python train.py --n_layer=9 --d_model=256 --n_head=8 --n_kv_head=8 --head_dim=32 --d_mlp=1024 --vocab_size=32000 --activation="reglu" --norm="layernorm" --norm_place="pre" --norm_eps=1e-05 --positions="learned" --qk_norm=true --attn_scale=0.177 --bias="all" --tie_embeddings=true --parallel_block=false --init="normal" --init_std_qkv=0.0229 --init_std_o=0.0 --init_std_up=0.0229 --init_std_down=0.0 --optimizer="muon_variant" --lr=0.0115 --lr_mult_o=2.0 --lr_mult_down=1.5 --beta1=0.93 --lr_head=0.0042 --warmup_steps=88 --schedule="wsd" --decay_fraction=0.764 --decay_shape="linear" --final_lr_fraction=0.0 --batch_tokens=32768 --seq_len=1024 --doc_mask=false --train_tokens=294800000 --steps=8997 --dataset="wikipedia_en"
MLP neurons of a small language model. Each row is named by its layer, matrix (down: output weights) and neuron, and shows model dimensions 0-255. Each number is 500 + 25 x the weight over its row's rms, rounded and kept within 0 to 999. Numbers have three digits each. A neuron's up and down rows have the sign that makes its largest values positive.
Before each neuron's rows, "raises" lists the tokens whose logits its output raises most directly, leaving later layers aside.

raises: " being", " getting", " having", " entering", " necessary"
L4.down587:508505499456477518500538511472514471491493488500541534515440459459482508475506480494511527486478498534493453467471527513498507531559514467502471475453504505504459459464519553491486541488513502468500507521460483500533489483498555474491537501496489493495519482520463464488496459493521482482515504467506498484536495491479506494532513483479456492484489515509497522533504514476466531505508504514498476514482520516494504508466514455471484535518505472522563486490508479494500450554523504504498488524493474522521490553536498510438475504493517488528496478499506543511468456543451493524480508525503462470515498490487519526520535513488502506560491556567526518476515494477487551535501474506544472509505478495511495487520526456500553472528476504485498487543487510539514483521508487

raises: "\".", "\"", "\",", "\")", ".\""
L4.down577:502534507497511519525471497482469497455489504492525490484496502504489508461551506476515524497475527515515500543523533476564526468529529490518501526468544485502506518502517563492506484484516496491500533516500516487485500503508510523516509490482499512517508478503434492503533513511502505560508521490484501470491536507473536461441471528497449476535515463483424513505515523505485547510483509502476513458501479466486491477504486553502491482498458560451475475498514536499474476519454545483510543497499477488479503504472530515491459504516539501461507557464487543536484511501501527496504537520500494510467487503503475505497513492503539496465499525517492525477475478534502490514469486523548470510491475522459490496453501511477478464454502505429492478510488527556495538483519492

raises: " |", " –", " and", " ", ")"
L4.down227:526520501478474475497487495492488521524509499531493495552488525471534453468466492484510538450500500477489491472486504495505524543534530454516529499484467497484527536513543504536520467500507508497478519474496464490540488500495532521505505515500500480490513505482518564517504530531522510522465479462543507504478488487489493515483497495522488481548459505449451524502489474483541483460506493459536478475498505489532516515464510527492462503520491508505529497473508512502519486467477511491517463473498544485528481505514474472545466478486493516473504516514481510495515497494526509527521501498544524511498502518531478472486474488517478475498519469532464448537480496472426529497543491480484503433476451527536524512509502473527483466462514484478558536493529574523519519513528541

raises: "tive", "ty", "ting", "tion", "ture"
L6.down55:500465491483505539463485537541525442534532519441517488471509405501506496534486531469474456526503493479489500525533475494512525537512484523491480499516464461475489501538497502472482495515532502493497476494516515537501529475480477461489529469519521499482492517491515481468504482519537498510555448486531521542511486498513466497522485465490477514502496481466545503502481446544494500521550565483502536494474502512491521486497516486505463521503495536499532457486495485471489509498499512528487489474523451513502518502532505500516501489551491504530490473466473497490514535501487505484451504578473536477477505531484539489520473512509511518521494501532505464481459492486500477442482487547524489492476525530502506502543486510535500523525465491509514493462479485513496480537529504

raises: "rid", "ria", "nce", "rian", "eration"
L6.down827:471542498510513482514477495482482515496543458447499502489477542493508472490508496502499531513491479472493478502514507497522492515492477522542552499443479529546496437517472468509493500481464525486531433513461552496528476467527516508514467515500500476528527549460501495548494546519490478524504503547460500480483531480503526517470469504511471497517470567506492515527488542480520485508533481489494483497463558520507465495519495475474489502515464492516486484509507527515531449492547484506522503499470501485487492488517494553502500475468483539490516503530524476457518491516484449502511447507491486464445484488543478496556513452506515518529534501498513500477493514504526506494524504494445490482557492526503537509492491503486526496507479493508470533477472504475527475534516501

raises: "eration", "ating", " his", "ability", "making"
L6.down547:487498456520498494517493496546484478481494509438531477490516486489478461505484520551498516532483431498531499482471485521499500516520491520477548463490511467505490524484520545516529465484515460506527498506499522485486545487481544477502507512499486497505531508487503439526525493523544445466476483467533535489523490477484492486527522492512533529489457523520534490462509493482514497500528488485495499467508495473453474530469472494488510550502497510468541529495517497447489479477493490449494499505494545495460519504526520486533494513495537519541462487468519483512486477474494490485522491523471490465517532532502533510540603497527460524485480550516473493484491523499520532492546513534467477477516481510482519481512471565499523517499493481517509496521471471492495503479502477

raises: "force", "leased", "ould", " today", "lock"
L6.down181:508469462533485504550506501492479492515534538522526511484470473519490532452477468517504507481515488529512524493521494520490479481511481507477487469530529518513505533458461515514512518487499524506531499454505463463557534524562474480484477473487535527448468528469507502488521492490488507507527473487491506503480508479502518460474448489521529550527452523514490505468469498515491504542487479547483464474514483524508508562494514448527529512517424525489484558481474531481479483504484487494518495512497506506514531493536475513499502538517501496495549507471481492512491508477557494529511510531502507463531508517475487488454480515467529468507489451449495453514490495526498486508502510505494468508452487514537486483551504504480514531494495508487526541543472486506484483519484456

raises: "tle", "dom", "en", "den", "ise"
L6.down148:497524512490508482483480491495506467532491514550525537524485495500487513535468515559484462508495489500490504531486467503466463499438480494478451496484547476503489484457513496542559468518547519493493479489511529515517538492477481489492531500500526504515514465468529512497529462500490512515502501495506531477492492485530470529445518523462526531511480498500530493503573465450490473491498532459496508512515508520521517462490516496468472507472463461480493504495493519467524462503521485516504489516493474484507495540472481513468525567502508500527478522477482518482468512511518479457487494529485471538519493503490510495480498505464494479422507479508521551489483521495504567526493505528498504486538521470493511471514547457497514466523509484483479517518479559476505545482479553

raises: "tion", "sion", "ency", "ent", "ction"
L6.down855:475480512470505500431516542537504498507532474526501549484492485478496479540523522503506527513549519491511508560534527529514526479473512523499500508477480507507457494487508501499477527470502527487491531500494509496487530468495530473479455464462514488536523482512470500492492444497519497515482494495534513512511486569502501514484481483508513496489459477455469439497459536482498521533514538492502529513500506516425438552528498483476489479489510462460502503506504546449501468512514530473469527473499508493526502508509495519520488459518445527513527515485484493493506497504503511508505475533516467507506528527492491477510478447521477500536491478521515503488490543554503459471500486505498504473481521534500522450535526514526568454519496469512501494462516491480468523477521507

raises: "ing", "reaching", "ence", "ring", "e"
L6.down416:515484506492538485464493509486496468486516474423481482486511466520470487479509526465501512463481497458554501474493489533471504479509523467531518493501535514494506501565462472554543478492440531501507499490512503557523496525484510514489492481478476475519515473513489498562487485525488543512463493465491534517508501480504490569489529496476465514507494518518493487537477466473493488495482482482476492479540473529511455513486553523498468502549497465503485538513491491521500532442481490498526545513494517517502497464496449538503524489491512485542483475483567528507517467520510483518488482513483494496530476501490536474472525510508507474512513478498503484521471559478510510512528494504523466502503568513489503515487465494454477460494518513522512517473478490503519525529549505

raises: "-", "izing", "-18", "ache", "•"
L6.down369:464466478487469499498519491499510461485525511499522488538493470480499462507551500505454522479504505495497472536547513506497503490568543536488513455482445469477485455473522462525494496559516490511491453500509485444486507501496494538445522472476494522501488434542481508512493477496492508490523488502490542489489509519542505495506519496531468535547516461496536498490512551477489479532536479545478469490460493530527505505471511477494476493518491525519505512489481527496493522470454470453500470509497480540481503487497478530515476498515482510463509505537515494511473515493543463519500566516496486526509530481509491476511539497526508464491510499512545518492482493503517539495519500549500483492498489510497424481491505519509512451494493545523485491536519489513545449489524488

raises: ").", " while", " until", " since", " respectively"
L6.down660:525484493522515481569464548470525484486491503491516498490512526455506500506507525509532487476518501505457498486490473538502514485499518486513519460481483443459494475537544462487493489511518544484539457550527496511509499491536490500492510474497433540506483513515511540497572502517522513502506489482495503465530539585478505516486526489495500472499478494492510506490470473511533539527510514511491502467463526477489458532557540503438467477504488498515512484519451447482521497510478484541498511455514504457478488488497490479527487509472523541463509440512503498508477526510502491474466519484496452509524500475521504514511476517517520509494475505485512511526487488480513458451478483517517456537482515499477512488518508465490500490495481479543533470481497508534494496540516541

raises: "volving", "vent", " connection", "duction", "action"
L6.down563:478494508495532510506532489481464461508472485518466480475509550468499515502499475534502516447476510505479547477504511468508521470520481530463516504511510513561502508465484472537489521515506515452476460496532455517511527488525434509465500541510520459548533554508496512544507493500501533481484492505540491484517557514499486508491490508521457511500515458542508492531514506548490472507502485495488473454505522470472472496545490512485510475455494510481462505507518493508490516457494533482526464529499484526515486503523496496470498483532488491528512564473499461491509501483515456512509444510521468508522473453512481502507538487484531518511464514502510504465526487510520505509476489498535493476504505517511479401459518520491550499526505507491500492526504533551485502535478494